config.yaml
num_hidden_layers: 8
hidden_size: 640
num_attention_heads: 5
num_key_value_heads: 5
head_dim: 128
intermediate_size: 2560
vocab_size: 39176
hidden_act: "squared_relu"
norm: "rmsnorm"
norm_place: "pre"
norm_eps: 1e-06
positions: "rope"
rope_theta: 63300.0
rope_fraction: 1.0
qk_norm: true
attn_scale: 0.0887
bias: "none"
tie_word_embeddings: false
parallel_block: false
extras: ["capped logits"]
init: "uniform"
init_std_qkv: 0.0257
init_std_o: 0.00643
init_std_up: 0.0257
init_std_down: 0.00643
init_out_by_depth: true
optimizer: "muon"
learning_rate: 0.0236
lr_mult_qkv: 0.7
lr_mult_o: 2.0
beta1: 0.95
lr_head: 0.00436
warmup_steps: 0
schedule: "wsd"
decay_fraction: 0.652
decay_shape: "linear"
final_lr_fraction: 0.1
batch_tokens: 262144
max_seq_len: 512
doc_mask: false
train_tokens: 1277000000
max_steps: 4872
dataset: "wikipedia_en"
MLP neurons of a small language model. Each row is named by its layer, matrix (up: input weights) and neuron, and shows model dimensions 384-479. Each number is 128 + 32 x the weight over its row's rms, rounded and kept within 0 to 255. Numbers have three digits each.
Before each neuron's rows, "fires on" lists the tokens most often at its 100 highest values on Wikipedia text that the model never trained on.

fires on: " (", " J", " \"", " said", " the"
L5.up1628:158140109121158130139172111141138165165079134079172100131095135108112094118150131158150090133123190118122046150077146137091088125158088085132115133122065056164117133098125150164170197100141096121131161116086083169059136106094121090118181076143108115105079078116164146099121145159144137200

fires on: " made", " a", " making", " his", " make", " the"
L5.up1031:103170097143155083151072118140197085113115180120181100134130139157083094151184140111174142139084142095188120123149176130078135143094094170089125163093158090071145095172153098202187145091159088156116092150149136133150149168081158103104116123170142122156045123142146159116143132193159115130

fires on: " for", " the", " at"
L5.up59:134138117108097130109131129123152098114069094110151137191084185121133114112140150087072102160218082161103094155156144185144080145143093093125194158081107120114232094109111117058163084114118143131148140059156108156175130093113204142134117150072128182101158096053136151177128155091105163128

fires on: " a", " the", " an", "'s", " in"
L5.up555:145165092189100103148147108150133116111094138088144114088135113122134108098128101168085107149131106170108173125124123138150100131142112124139109157161180153137142180136160164175101144122191169134161150101121198122117118100188127151118192148097113147117087122101135134112123132177101118123

fires on: " in", " on", " of", " from", " ", ","
L5.up241:108132091163142139200137118134097150123107097110099164115115131131054181069145132152134187158131148141160095125103137112145098147175123162149177174129111144128151127152144099131112176155207111130112151123125117118082164110135110112144121119125082139093125132125135120125110160104084210186

fires on: " (", ",", " De", " was", "==\n"
L5.up1539:105136111163085155196089146134141080154086151097111082109147146124132150115139160151118196126119118082078214157131141139075137183136073133119098105162093118212130131211152102152190158073139107131101133076152161099124107159163126150173159082178139098062151094125136133133133114147141208160

fires on: " ", "1", " to", " age", " of"
L5.up1987:183140091173104157062149132218120147083155138109078056106126135110123078131196078083089092123081094170155142158132005169153151091145186068133147126090094155129111147108144156138116130073162143073130180102159156132157131061113109145119115124215118091117102126130147153096075197156189146127

fires on: " B", " p", " G", " (", "p", " |"
L5.up2546:067119101161178168130063118069213140113167128161167169107100128099131101142087164128061111103148143093181161139067120126127091135109130122143141163111161119122150143133073161112171130122199142133169129086168132104091122160063130121134180089130114143160160077204134093081111159197152134117

fires on: " the", " –", ",", " of", " in", " The"
L5.up2532:123068069110162142161147134091150154170139051106182132133174144109127133172148152113116152135099167174151105099103082071146175123071163124058169141151144102143149107175122103137084151138150179134161119131096122174109158134098180119124177209085092158034142085093097125119055058159132156108

fires on: " (", " who", ",", " which"
L5.up1405:106056097080150086124179107139143108152110168082131161217128143122111178066083115097113107125076057130163160089090161113077119150113105091144120084102152170123075068182099151092171116144142155119066180162172147163143144115138085150175131118118163131181135143115165153119136119153122168083

fires on: " |", ",", "-", " and", ")"
L5.up2507:103114143131162071140135146100144063108136061157122151110137119082090127101121068131156084108121140138133077109177144130140141190114127094117158128086152055070155085178121148145209145137164083131124144158098109091103133069167119146104192151143127133126171106133118125085120087151100138143

fires on: " |", " of", "|", " the"
L5.up1592:133146054144131078107155101092133197142089091134086141135181110087100160097111117143144105091155106156118047139101147095122116109086195130063129105161160169136068112126146073178037135160153162128181109120177108138109104113089110158177135147102078132135111130172107163079156102149202153119

fires on: ".", "1", " major", "3", "6", ","
L5.up1415:112201103096111112105059133129077085131105143086088132035073142121177099143131071081119139181117096080124151080147151129110091123121132106090094072117113114137125116143105157101142143139130164112082116081111140110102169080198146107126079149166060133197069151128113135125097124136184205101

fires on: ",", " and"
L5.up1888:138125096116088118149139125154157168127127175174130172135140097090126116070099148082115109151070158153182196074171143106121206142119140110128178106135133157156156137148118123110114145125098143099063169086153147142147122225148155117108111093174123146085120079122175142093137189151121052159

fires on: ",", " and"
L5.up1005:098097111107116132103124134084206226112156210083152106090097148139152162145130060184193151144143099086130129113112135055083082165189090123093085138079119135157097190116154143104148133114134112138110084111125153155090127070149112131148105110190095118092138147104147174152130108127113115093

fires on: " did", " it", " is", " do", " was"
L5.up1963:098077096132096106051139091131121087121145116115128145187171131094141096087141107117148152143206181128087165128146161084099101126101138138174096124204118119090155138158106098109156120152140139114130128121101139139175134115146163158112129089089087133077146133131060144181127221100130101178

fires on: " the", " his", " of", " The", " before"
L5.up921:083119123158130145115073125102138088131150169168104085169107191076118131126163132100131156187142093166157156158112144093162124139163138133067089124092093058148098083209171138084128182098155119150124163110180094161091090116192154180094143150094150134161050144151103154146187127190095124110

fires on: " |", " |\n", ";", ":"
L5.up1958:101140129094087123075090194187096125118131147097110068076105095159135099121141098105167114129146098058091099175134184114178105160097165065130084099124098097131091111139082135084156099163106121108131061183105073116142142144101134173139076144133123075140112107097154094089103111114135130110

fires on: " as", ".\n\n", " d", ".", " program"
L5.up1431:142062153135095157096181061096084153156174081152179098107097116079205125171077124134092175152159064104167140164151155070138155167040145084179192125112160072085098103138104106105140103088159116170140098121146219132074155134102131124075125131136100123142089099099117132129122103157146125188

fires on: " |", " "
L5.up926:141165155128120059147103142104141091126176128125159106196196142108099123134144141151134148112069103108115208160159152065083208136149108134103136105168153089120135085122167153082152152079199100126119132137095083138101139139149141116175163151143145082116131071149053174143134098105182125127

fires on: " which", " that", " to"
L5.up1706:114116075110177087112086042122124177173185116094136170111050194097149180126105083093075155137133126112143069079122099141081128136138162140152082116142117138183115086110048112106080155166173077161079157134167117117149137085123162120141170104044146152100122136143135106115184087142101191134

fires on: " (", " ", "-", " |", " =\n\n", ":"
L5.up242:140170114087092197124175155128104059128112060107073095106152166138125081182152108121053053177118073137106166122122128106138116152155147091163147065090108087134125119166099171128094117169172140142121064129105155117176089140121101120144137123072140159182155141134148098202126159109175153117

fires on: " ", " in", "-", ".", " |"
L5.up1476:158221110113116086113153121141167130119097134132149084052104158141138061118131090178143094158150099109082164065133076111155051141089100147098107084157145113140120099137105154106175137099136138137083058072086126147114093119128090122122168113127117076137140107149126159190169104128184118141

fires on: " |", " of", " to", " for"
L5.up2386:131100149115129183126139103069121123112130111122162174144100182138175136132097060110157091139125149127098122031076095105134149124118197148112163089145129136101133033187159165117108146131129134088112099123110119161111143152141142107158124118129161141123123137045131103084139137128186136154

fires on: " ", ",", " (", " '", ":"
L5.up2474:142091097093089158163130126094111154169123127086167144100104095123161150120083140117113116154170138141127075093124165110121163114111161113135134111136136174174135103129135169098204192109139160104116069062086170123134145112166126119131152077155162178151153137089165178098130175139120118149

fires on: "2", " ", "3", ":", "1", "0"
L5.up2533:133122151145123126131118123159156085131140112093102093084155150109113118110080153141135121144085106149164131170150149122098108154134088155160132101151105117208146079141134142100153190149148086143095131074108186123166132139142126099094089177132181155133108116096080150133141125183105193099

fires on: ".", " -", ":", "-", "==", ")."
L5.up1016:133089189120166151097105115079149081168151155145145127141113174170106127145145154145135089163124106099161094113164148116076063149105234117065110139117136108200158099092058168094211136133153133139076158093183118147090112161139091137094122134154160159116112110155112065171115126092116167136

fires on: "T", " T", "t", "-t", "ot", "."
L5.up1796:121121125124189126140195109133146143137173097105102118127164151086111140141134074096143127127170111100158154160140162164096129133098142085194110065137103087130128128104108106125073104082129104089093113139125085135113083144118087100105103183113146176099132140141110130149147148107043161108

fires on: " during", " During", " of", " the", "During", " under"
L5.up1248:167099133212116171147102101188143111121044087192124114120176129164084140161156104070100069110171045112141150209090125128141183105126173113137111128132097119146128063133140122191122191096158201126153127147115112126151057111177133138050134168132138109074113083120099122086157192134158110100

fires on: "3", "4", "5", ".", " the", "2"
L5.up2009:089108133105098121104131210156136124126137165130059106135165067111029167106137132052130138151134110171061139197159143144159117109143131141171114139144050157157114137128146080104134194165131139105165125128134097117138120122093088158088050117147088148158136127145151143113166102118098124123

fires on: ".", "0", ".S", "6", "3"
L5.up2282:195103095182151159088138126105185114117114144145053075112097154105145109213134112182129164128143218119129177124162128194088105176138106082149137115136130106094150129128078137102114125107189131142136128021070092109170159137028139107107111102165156155151101154100142130104090103139126170093

fires on: " ", " is", " it", " to", "b", " was"
L5.up52:154093137072124159116135107119146113110151122110163129128145114109120155107177114086117098139167115154098069121123143082134176154130150169114139077127151112208110118072059097100149123141150110160117143156138125134129114158111134106159163079107133107134115071138097120107046199115180168139

fires on: " the", " The", " |", ",", " @", ":"
L5.up478:125063081182131122162133164141142093129115134069138111140060116135130168154086094093113121102181134158112145108131163081052124114139102120087107122105103099121132115138112081140135147148201212099183093145151155149126146088136155114158162145131176166083140145066136100149137099084110155052

fires on: "."
L5.up2129:078083167167059144165072151155161072096159110123130106135118132130153139123141167158100159108135195070129121181150147124077115169134187087106127185138165108108188144143146114059158072152145135042085107134127137167108154122093128092081134156218114146152044152135121180072115087124100104222

fires on: " (", "3", "2", "1"
L5.up1066:087124080102144148151140109147225040146105110074141159118111147181134142119110116144157148142119149129111125128140155157141110117179087101100172114111100132151178109189134142103099142146118145136104130140175115101148113148091120140107122141112135165110181064105116140080162150078135151139

fires on: " ", "–"
L5.up2287:155120166150155085190147137202123074098141084179107154144157107158144125074153083153142173152071136119160122155137119112140125114153129138162099123166181075157154115149178106112106177132183101141101075159115160129129144094121119151148135126099163156106129087147076153175108094060182135121

fires on: " a", " an", " the", "a"
L5.up2187:144133089117176050125138078112090111157086091107104107059190098107159081180127152122160135063165125094073130126218099181127133149111132135127110162176158085114168112066126170139164127191063124124127118088122115179076159213110103123105180138133144121111100115154150126149144115126140129148

fires on: " the", " on", " "
L5.up1823:119112120133164159170183158097154112121128179036152068183128152191149106145101157133155129102088121180109144146145146154151105145152108154127145182155137066145153155093144124133189158150140115119080095128088106135160087161069108104150139140096100165155095145106074113140187154144112198171

fires on: ".", ":", " \"", " as"
L5.up2145:154091165100120160107133129087173149171176133164071133156184184122134102177119179120122177098155076134147119138078109118129129138113150113110103129139146167141079133105134172074161110145138088192108112135158149127117144173132160139027159068164085117097088137149083118108124157119115106143

fires on: " a", " and", ",", " more", " are"
L5.up345:100126153158116080139165144148110146113148123169100106161130132104160139095133093133152078096133127102150128051152174143070197130112109119089111138117116110188056089167096129133162121099107165125170157136145204089143168116182142093139167103141066125076139112125086095145074172134041132183

fires on: "-", " X", " We", " Y", "."
L5.up871:180172116090147187100142192124160147160126124170177095100170198063137147118079168167135167136099086135182130133155112108137081150149177053126119100091181071106132114093110162137119108081148116121125125102142151118114134091110141185188104109149094101130101122157096177176137096154127174193

fires on: " of", " to", " with", " from", " and", ","
L5.up1719:154093145111169169152109106176120141168067058091066123162151121121111111126100108169102131068132107153196159139086109127134145102130112046085120116140112110180033161151109097114129159143153089110087182086145117137104116124168057093127154097200075132089156092087096174149125165088110169185

fires on: " one", " this", " One", " that"
L5.up748:143122118095070128112103082105128136133144116093124114135167171100081182073124094122191164140112111108120121111125144180133113124086110122112098062160084135134122152129130129189118144120147139129080143169171057080152132106116164067138135151104171111160170160129101110131160153190139121158

fires on: " |", "|", " ("
L5.up568:137152066107134120139152162109159096138093097156175102094146160122117126117124116175123130099166141089156151190115096091124146143125071164178100091117089120101123144050121136143147180110137127162049121090127128139116103151117081121123106135157137185128171106145093095087150145151153097130

fires on: " are", " is", " was", " a", " were"
L5.up714:092172075105110114102139114079174127166095138125093140101103075133197117159190158093119147139081147139093106158160110081136160073124049119163097072124127134097147142145110141140113132101086110110111107138056149215039148197133101122065147116097065158155055067115136151135166200098145126113

fires on: " the", "2", " of"
L5.up1166:080125165167082171097107125143105150093118083176118065094143131087125155099118135098099126141111109134120168195071114128133132135102180115117108175127126128125136144149109149195120129134120137134108136127115123108090135139112060110091109069093177109127071057142117101110221150169085106109

fires on: " the", " a", " My"
L5.up651:110154093123150115169125129178133195130128173076159180145071103086158058131129126103102159135138146148105090170087135180131102224074161135069168121135173125211148183146165144160141128099186096126166130140163142169121105136122104138165178128138122123128111156134062180141195090178147152197

fires on: "\n", " |\n", " =\n\n", "===", " would", "|"
L5.up159:089128150177135176111171168074098094162119157163110181096053130155149186138080123187065133118091070140110117125125090136125129072130101078168092101143134116201152154147141157109078116116087165107090145119043153149141102138113094162100092113118195078177100141126145163114131108119113080129

fires on: " was", " are", " (", " were", " is", ","
L5.up1490:158142049126112095156121134167134125102158135113136075064078093133141119139093137127152149082140158139147123114156147078140171173138111131138141114167137112140175074138129147149149117146109170058134122126086170111065160153142135112100197073192146143142082112130126091145131119103108147162

fires on: " was", " to", " self"
L5.up459:104115169131103100156140145151117144118064136147149121071218127134159105145145143091163161086138099084135093189178154159109128193148108117151149100095127119149152162137103129127208126100086100115128160100132140126146148074140058102158179164096112140200136071156117131106124136119153072147

fires on: " \"", " (", " in", " stated", " wrote"
L5.up2548:129087122135127133131119134121183143109060128083075082134125115115226212114142111188180127083104123130168058120116153160072109124099143141132107149155157123141106139114138161111173119117151205101124118168105167094125104136194148090107097097140126109098087098117179157083244142152111160177

fires on: " ", " for", " of", ":"
L5.up559:096109105067097154055129110100102122106123080140176182127122163080145150113115134098131112155214116180058149120063155129186161113181158125159193106136154179149135086202126181165152172104138131075154162164055148129153148137144107158121139116137143129095109102196140127113147161146160133151

fires on: " is", " not", " be", " was", " became", " are"
L5.up507:145084098170160160118142062085105117130117124118157095103131097092164057098119131105113120119102184185099096090155188056197161168101140141139121141168152126083120112120148073100128150153127067111145160135104160136139119206119161139113106152145140098075154069114133161145128147081154168152

fires on: " the", " in", " a", " |\n"
L5.up440:135105092095089158142094169142153176187065098116094064056136092162192064124087101115149125095105131172099081132158213167140110140076169147064134152151106077168070113141086134183130092153080140101192119092147117157128156165149146191102160137203115100119050067124102116158074140149114137105

fires on: "|", " |"
L5.up1223:107149161084048102076168128106139058089091076121118155154160102124138088084135142146125122158075076158133099142114165077156085088068159065183078136180174132114151078148055124134117109144134132131095095152113117126147119150122100180125130120161162102123116156123110129100169113106140128115

fires on: " as", ",", " is", " was"
L5.up716:164136084134087120103129137148127158160072139120168148148165135135131100109154104186155118151111094097151132115131136060050122196132109111123129120072134193087133080103121117091153144121139090107141139129171172115171108150168168109108130104152159147159176143182124192119143129126147130127

fires on: " ", "1", "2", "9", "0"
L5.up585:134132105128118130153105097138125081103157065114107125112112134078194092082150109169098138170128171145113140112137169095089114098152092150097097125138136141135091097123130084144182129168158164080160179085134166096099137108109162161187139100157123147150122059111156075136145161147166149112

fires on: " the", ",", " North", " The"
L5.up1267:155118141158166209138106139144221126139101132165165194138073129111097104172117122144116114131147132168113166159087135119148158135121109161092123123133179104049088078188131139084145080125086101200118078119139126093171116135087166174077148109100152127133056179128084100155145119125150162120

fires on: ",", " was", " is"
L5.up333:130155141083109121132069103126134178126086151126115181136150151121090117118107192179126147080102126178113085121149149067148163167183178150158147151135172101105128170149142105122118092156100124143128188098075122140148141149141166114089083113148083079170133125161218183137085139137194148132

fires on: " ", " the"
L5.up592:145082112149177145197101151126156086142125166152203097160125145156121105069169154131122120146066085134172130103174106161148117166145116140079144124145184098117079162089112116109120146055157086098148080155068183126096132188148137137071180133073161082176137113137065122157145122168152209058

fires on: ".", "6", "5", "7", "8", "4"
L5.up1510:120130087130143158112129133127136123124108103163127134120158149178053137095161114083099129155121112092128137130163126121147035127106102145153119143084174111165145069134079079097123199155066166190177137085157132108119094152110135127094067143129190085139165122166147102172106098113112116093

fires on: " was", " is", " were", " are"
L5.up2395:179119166093132133124111094141085078161120153127090103101154119156104168116129140114122208116200187056171112132149178124137098180100163125113105068135131152119174090160094149160071141127174125126130154129132162142076106187168100112159161129098098073132156129098094150188170137109129135163

fires on: "1", "2", "9", "8", "5"
L5.up2124:150099110166128192141058073144130104091077112124138078097130114120134167096106091120165137159150156109101178111108124139093159137126142154122111099143120164118165135116170126176159109128102114093060143106112113145161171145185165096115104112106144138148132096136099093122143149138141146115

fires on: ",", " and", " |", " (", ":", "9"
L5.up802:114169154137097082128140158121182069069067173098075124051198143154162175116151128186125121120157097157162125087127116191105118221187147097181101068158109125135150131136111144110159131124164154187156124096114112125113158120111158175155165120144156089158076061178120078128209092126127118132

fires on: " |", ".", "4", "1", "7", "0"
L5.up849:073117066150073213127160171116107109115121173168114138169132072167134132118148087142123041074172144122153110160159135143106090147127098166103096143112128127110101119110100115108110147084107194183118087104153199133113136100042193197083085087104107195144161121182138136108103118129159124149

fires on: " New", " at", " My", " from", " the", " Long"
L5.up1943:114155032095144155135163141119199105145046144118123184116106141160093165154159137141130133133089086142052217154145127069164114126136075134117163129088126124074145123087117142092154097144088082159116150101138099086141110147174132147124134151166151098073138130064148133144093130155079155170

fires on: " to", " would", " could", " and"
L5.up590:087100116090101112027116117090153122121139130126090126068103082181203156164120131125170109151120106144166062084138098066101120136115067136143047161077135103086142142134145130113121146177110102116030189127146090087152126118154131105144143091162123144086088121161143087090204099110108182177

fires on: ",", " and", " or", " |", "|"
L5.up1603:155106138142118071132101112131167148125088146098176136144182130160149166079110083099224115135146167178110107106146097170104105178141185143144107112179164134083169158158175116172168128132199116092118131140144127157114109076095133180173143097081117170090089078090130116160146172106163170072

fires on: "In", " In", " and", " in", " to", " the"
L5.up269:112128143115032139091116170112080153070124100070138149064181097085117159166074081112079103085173113135100084137158167170120079174126142181130124180117098145185110111138075127111181119130166125140165089137151090054172099163098100152121199135139193098107120091101094100146078108160100146127

fires on: "1", "9", "-", " Mar"
L5.up2315:140065080110139110120156078122180066129155113148117140108119152089144162125145151169077100170176167168072145098105119093198153097154101127146112122124122102164137143129166134123147109159102104177115112135139163091129145105132199169079097109166106088070156116115086130077112055158155178110

fires on: "1", "2", "3"
L5.up1148:125084127146165131111136170149137107094142157149174146123169124112118145109107156135121187148083113207116098147128144113077137122148127182124169129105150149002153154144160118117143135081152128156131089133134158151171087171143180087133132165131092152118182104183163106118175062146125152092

fires on: " of", " However", " and", " to"
L5.up843:163115084112134138137078145138085133150179105135105091152172101139156109134099120129152151122109129127125096132106102097129145082096141093105101154144149145152133087087126073138134112095128113106152130133171112104127111094143134051087119065212100119108166074122174153163089153091083107162

fires on: " July", " June", " August", "1", "2"
L5.up1325:135105116137136137061123114172131073138100147137091128142091131145106193114177145091154146127185162099132174130114123095077162123132168126128148169136095158151121090074142172128118129108155139146097187166111087208142176094113119136082121160085123161071111142098132140073092202073125163119

fires on: ",", " the", " Ch", " as", " his"
L5.up1689:121166133168156126157107191119115085127155126187156101165150136145134133061101135125103147120136146106097133157159103059189168092122157137106117118122142142136122132187116127097179099140138137145054123123088120141106106171099093134119156146165121131152120114093059110114158031196076167088

fires on: " the", " from", " in", "In", " by", " to"
L5.up1112:090156070138149117204117149131177128092103052124109120139122115162190121143173146102108137114164143138109084135154110153177133166106164165090084093173067125147161109180154128122139124176082073070140094136073149124092175165126089152073122124084163116129108167164102176134104086149113109155

fires on: " a", "'s", " an", " first"
L5.up307:129140103077140120141121151110108146087081077093148121127164087141106120158168173124125132106093149148162171115149136084135170070158090115082084154089160120052115146158094111189135153169160071148092131136108127141141213087119115138113141132213104104161112170071189146115135128094166175129

fires on: " ", " New"
L5.up182:169070158180112187170106100173071108076112095137180141156150134199117088120145151126180136086065143128168204088154140071068156160119135171181115148136118161137156130130140086053154146133197089123138086144135145132128105175095133137157115091100145066176137123106094077153168145141177107159

fires on: ","
L5.up1881:103135118150101122083084109096130137136128153064115160159061161128066073075190134117160110169105099085183152071145138053170142138133190063168140172178135179110134120164163071127158148163146140162070165156116111110097124137121192120120128126154155159136109173157165184106165195104093182124

fires on: " also", " who", " that", " it", " he", " which"
L5.up113:126117112042134145180150157111138090172125154101137089172120129128080152125077162175128129166151116111154115095123158139154056141071118169167047127135135121123090126151140108135111179199150136112081112156159127145116139150091142131132158083124136109167147143126102191185122069139221086205

fires on: "2", "1", "3", ".", "0"
L5.up1711:094089075125132106051099192118144102119096147106152153109116058115120184145176145149137120176115111155112121111180150108129153101148133103128147128167156126054136137063178173122155070161146116097092143129087126094139075100099174071166120123115107171126125129154133189142133115132109160127

fires on: " which", " has", " had", " have", " that", " R"
L5.up1925:160178141152085127205106161086170132184133129113124121117129112132137138126158101144122156089115130098157131149150147125123098170075104120129053172096119082130106161139123127121090149143108147108173126162125108094145177175101119153188091087120160098100150159118139107160161081085088094127

fires on: ",", " by", "\","
L5.up1977:132078121095099120121122167106151127139142156106180147142072098090142080088162104068118113142146137115146135158151100034125101193145226112121095168129125150107144153141080141166202164145087159147057095107145115101139161142105145139126155140153164069107108154165127184126101120143140206090

fires on: " J", "3", ".", "9", "8", "0"
L5.up2425:127112126140140157089120176135136106187164173139119129107094124089120134149115098113113149129085148102094152080089133129126130134115105075135091079105080145170084092116126110098160137070164121176110148088114203074091108163108104111087144161174149064170083095122132116119131080151088171157

fires on: " |", "===", "-", "==", "|", "."
L5.up1668:154106128155132114115134166136132093122139142134173156111088108127118111099105174134147119114103048104119138189107113103124162147148121144079175107144102140114116125113136127111115102127068223055163091169110135109132172143133095126144165101136157098110122139129192154127147151114089102158

fires on: ",", " \"", " (", " with", " and", "\n"
L5.up2376:136093104147109113136109123116147118113087117098112087152104159131148129106105180119177134163140153128130143131147130117147133142132099083098102135179120126129184057070150152108163136158146130101110143104113174127125126108144121169146121047117158039096113073126119077116174144138096137110

fires on: " was", " is", " to", " it", " not"
L5.up1339:087092099126135137110061124148151176141095082147115102091141124181124057096135156096107154205115140117148107112162130095123148144144165173183152166130091107108123190149093094124146161123190110081096156168167113189162081118111077156093104089122106144113100106120135182147112121079104158118

fires on: " \"", " over", " for", " re"
L5.up1380:062114112124151185123160117167124138105153110096118125107188138087114173147136156176121142111184102128159157103115128200139107155124109106101147127151096080091153138135129152113095124105141112200098131116168064148114086079143106131137165130100073118137137143116072137149163119155151156125

fires on: "0", "9", "1", "2", " the"
L5.up1494:129081093150138130120144116119145122105080052146103106145111168145206157124190140094084147163155118123144154099158186142162151112078120117098125170120096119130093088113117118127139066124104146103142156130194145145072131158109140080146158097132154110140125111132154154125115067146183211122

fires on: " and", " or", ",", " but"
L5.up2416:098127115047076111133063092117171169142175107093194157084115137086066137090100102137065097120122213076123124103161092079104110171068110122088162138171160133128127119146152121159144127123139098169097156079142117141074016140057133119127154173126138123092086134103095204149147203126115127156

fires on: ",", " |", "-", " (", ".", " the"
L5.up1667:132167101092153158143152129123122161213097137141094130079118133079137165119182085162091098152151112119216169157131114172096111182136165134081145128118138074111135077121161103083144106082134116154168095115086166101149062101127105132067078091144077104162177129106136102127079143106115152137

fires on: " |", ",", " by", " and", " at"
L5.up623:107131171113118160117138197095129145127181119126150154132175131100155108105127186197117142056188134091129181142148150156145116138154175134148164144154071169154110178097097105078125161100105099127150168099139152117098097062203100127131124120195091072097113106099114192141210108143122076078

fires on: " the", "-", "|", " The", "==", "The"
L5.up473:096108062169119128161122065123053163188065064119113134124131176090144176108113112149164114137172085161124121116126144089168155138104143095160063113145135098128147165104152108101117073087096085157202150131135184145121072116092183160093126135153136056177088113160158149163163133140127136181

fires on: "2", "3", "1", "0"
L5.up1359:097109127129175065122086156148108094146107147066126127175115139125077160118116132134113158199101093142097119127147129099132132137141111160131157142129123115103086121145140160137193120141152120136123119115131163150127055144150127106140090105192131224082134128186167146122121136146173068149

fires on: " \"", " of", " to", " as", " in"
L5.up1137:092135080096163150151131133177126152155142129109181075145114094166180130106123126165170132142133120095147054135137106085123191136116111103130103162135129139133138103154173112141179082144065126085130109123100141086124082153170124064133169140126164102171075091096106151145146198143116096082

fires on: " was", " were", " not", " been", " well", "2"
L5.up1313:138144148080124137085191082087116120171121132181141100120148157154159148157187159082143119076193156166131144099136182115115122165160174146100127096164140136134171134134154120112110127128147143119168136117081106094086116163059123127097130141099091043124113107139102164121101117121073102114

fires on: " and", ",", " It"
L5.up727:167158139134096120110120094119136116124110116052138136148145141172114109171123110077107139150132158098138111095177120107121119187176167111145101080131161157132115096183141142127187214160149132142115159066199077112099114118166170096130147156160187184120141090175109198193130103180116140093

fires on: " |", " to", " at", " reached"
L5.up2529:050095144126149138137076121156115108167096148113109157120166095132146100107162176081184140093122106166055121065117145199133124169150151146150143093119136145099113102137184075145069164139119081128074159114086085170135051077103155092158110094097194124106124110161154119087087066116175117218